Weights of a small transformer language model.
Training: 835M tokens, 6370 steps.
MLP neurons of a small language model. Each row is named by its layer, matrix (down: output weights) and neuron, and shows model dimensions 416-543. Each number is 500 + 40 x the weight over its row's rms, rounded and kept within 0 to 999. Numbers have three digits each. A neuron's up and down rows have the sign that makes its largest values positive.
After each neuron's rows, "raises" lists the tokens whose logits its output raises most directly, leaving later layers aside.

L2.down492:512477556491513508449487534503523456548504448476486501547530459497487445496492591507519471452504536498475523478603514496477455523516531500509525487520489545524464451518490514464515508548510499466509509539473614525476524499492465467550487568507591457516504446480439523521491497536532377480465512453595457473461495528540494473494518518486530580465431527521457512467525487470529516457529
raises: "ably", " them", " him", "ful", "worth"

L4.down1180:470460449480399416550500487512562486522544480512454442441563494499469530504479556484451525489480449586469478454549478512452512455511555491512494462549563502482514491461479510493564591438500456532475480591512547620470504484535500462458529475474491560542562436537528480540497454530522511588575481485515459533441487443447508436542469465530517494523506466496545539529525556548515551425497
raises: "v", "ator", "nell", "ve", " Day"

L2.down1458:492480475477525492504615456522537505506543494468489432603483539486562526527495449534463445483423466490486580528487474483521481500603482514559494477525527466395452473544435480523519510537491526489538560519486489474510498515459528448513461483510510543460502537468424484511554500530491526529518452487502478573463462540481491505514498499493551454501421471509455462528537561577473459575474
raises: "burg", "ber", "bit", "bo", "bat"

L2.down1543:522451477500538538466459528459436458466483478459583577441483496567416430544478484520577490542501527476507552491488520461502553511585468453451497491511503438510494499473436511533572507512579554509465541562475544445460452495479467470497543494485499492493573528538541515486494441500564472405525481479480508541531491448520490453494487476470498503484487510504457519520571509580504470450475
raises: "est", "itu", "list", "itude", "en"

L2.down1092:567447552496566492532534476584458493383519514522528495578568524453535517468543442456505543473455528528485461481511494517517487471428509596471529467493468492497500503531457507519482458540503476449518413504519549458522542506386489534497474444534547454467429462493491488490442500501477474509470561441453492446414499472508515441514474541506495511452519549496490479475492494513398494528495
raises: "en", "ed", "ant", "os", "over"

L2.down1176:557500509540512513469462462559487591499518493430539514456520535451454470603561465491452514503425528467510438447444468438514491525543448473483424526521517508444481508529550459552546445531564476493523579508515463496447472496488475454510490527514529491533515475579557465477532530449451427423420448503538541573501446492458501500490434521504498514514496533432486524510538488456536476448532
raises: "r", "up", "ning", "ovich", "ets"

L2.down1604:476521537492467484454529565491453474449464548513498544591463531503459481359533517500439473518481506462504534515507461452509496495473499535506448508478471530456523517554554485522569545425488496471484512490535487489564524453541550455427489472567499507448520525540447482537527504528494456496516475540499427534437523501491461585518487481507442532507474469479546515486488530482475486472496
raises: "table", "ting", "ted", "pil", "ation"

L8.down219:553509510499478489539448508516507471496533455535487499434516493514482496496535499471478523554465488478510510541570494557517507471510505487509437552481544517470555454533528455541504520507478444438460491504452527503505555506589417616533516494405509495521480523560441535518468505462496468497439501494511451508511453505523505456474481541510466567491501513449525457469487521503476476529462
raises: "s", "sen", "d", "si", "ping"

L2.down630:509564522455444620485487484566495497463522487538626541512491533471449473546611476497504475541557511518481491490472484523494513513565438540494567425431437555600554549496457502543508516478500478495474494551491478493511477522533439566470505536524509536579423481540443512472474532557526507516481498510489539474561539510492512467520492542483564470497507457455473481538513542477477494503456
raises: "sen", "sea", "ine", "ae", "s"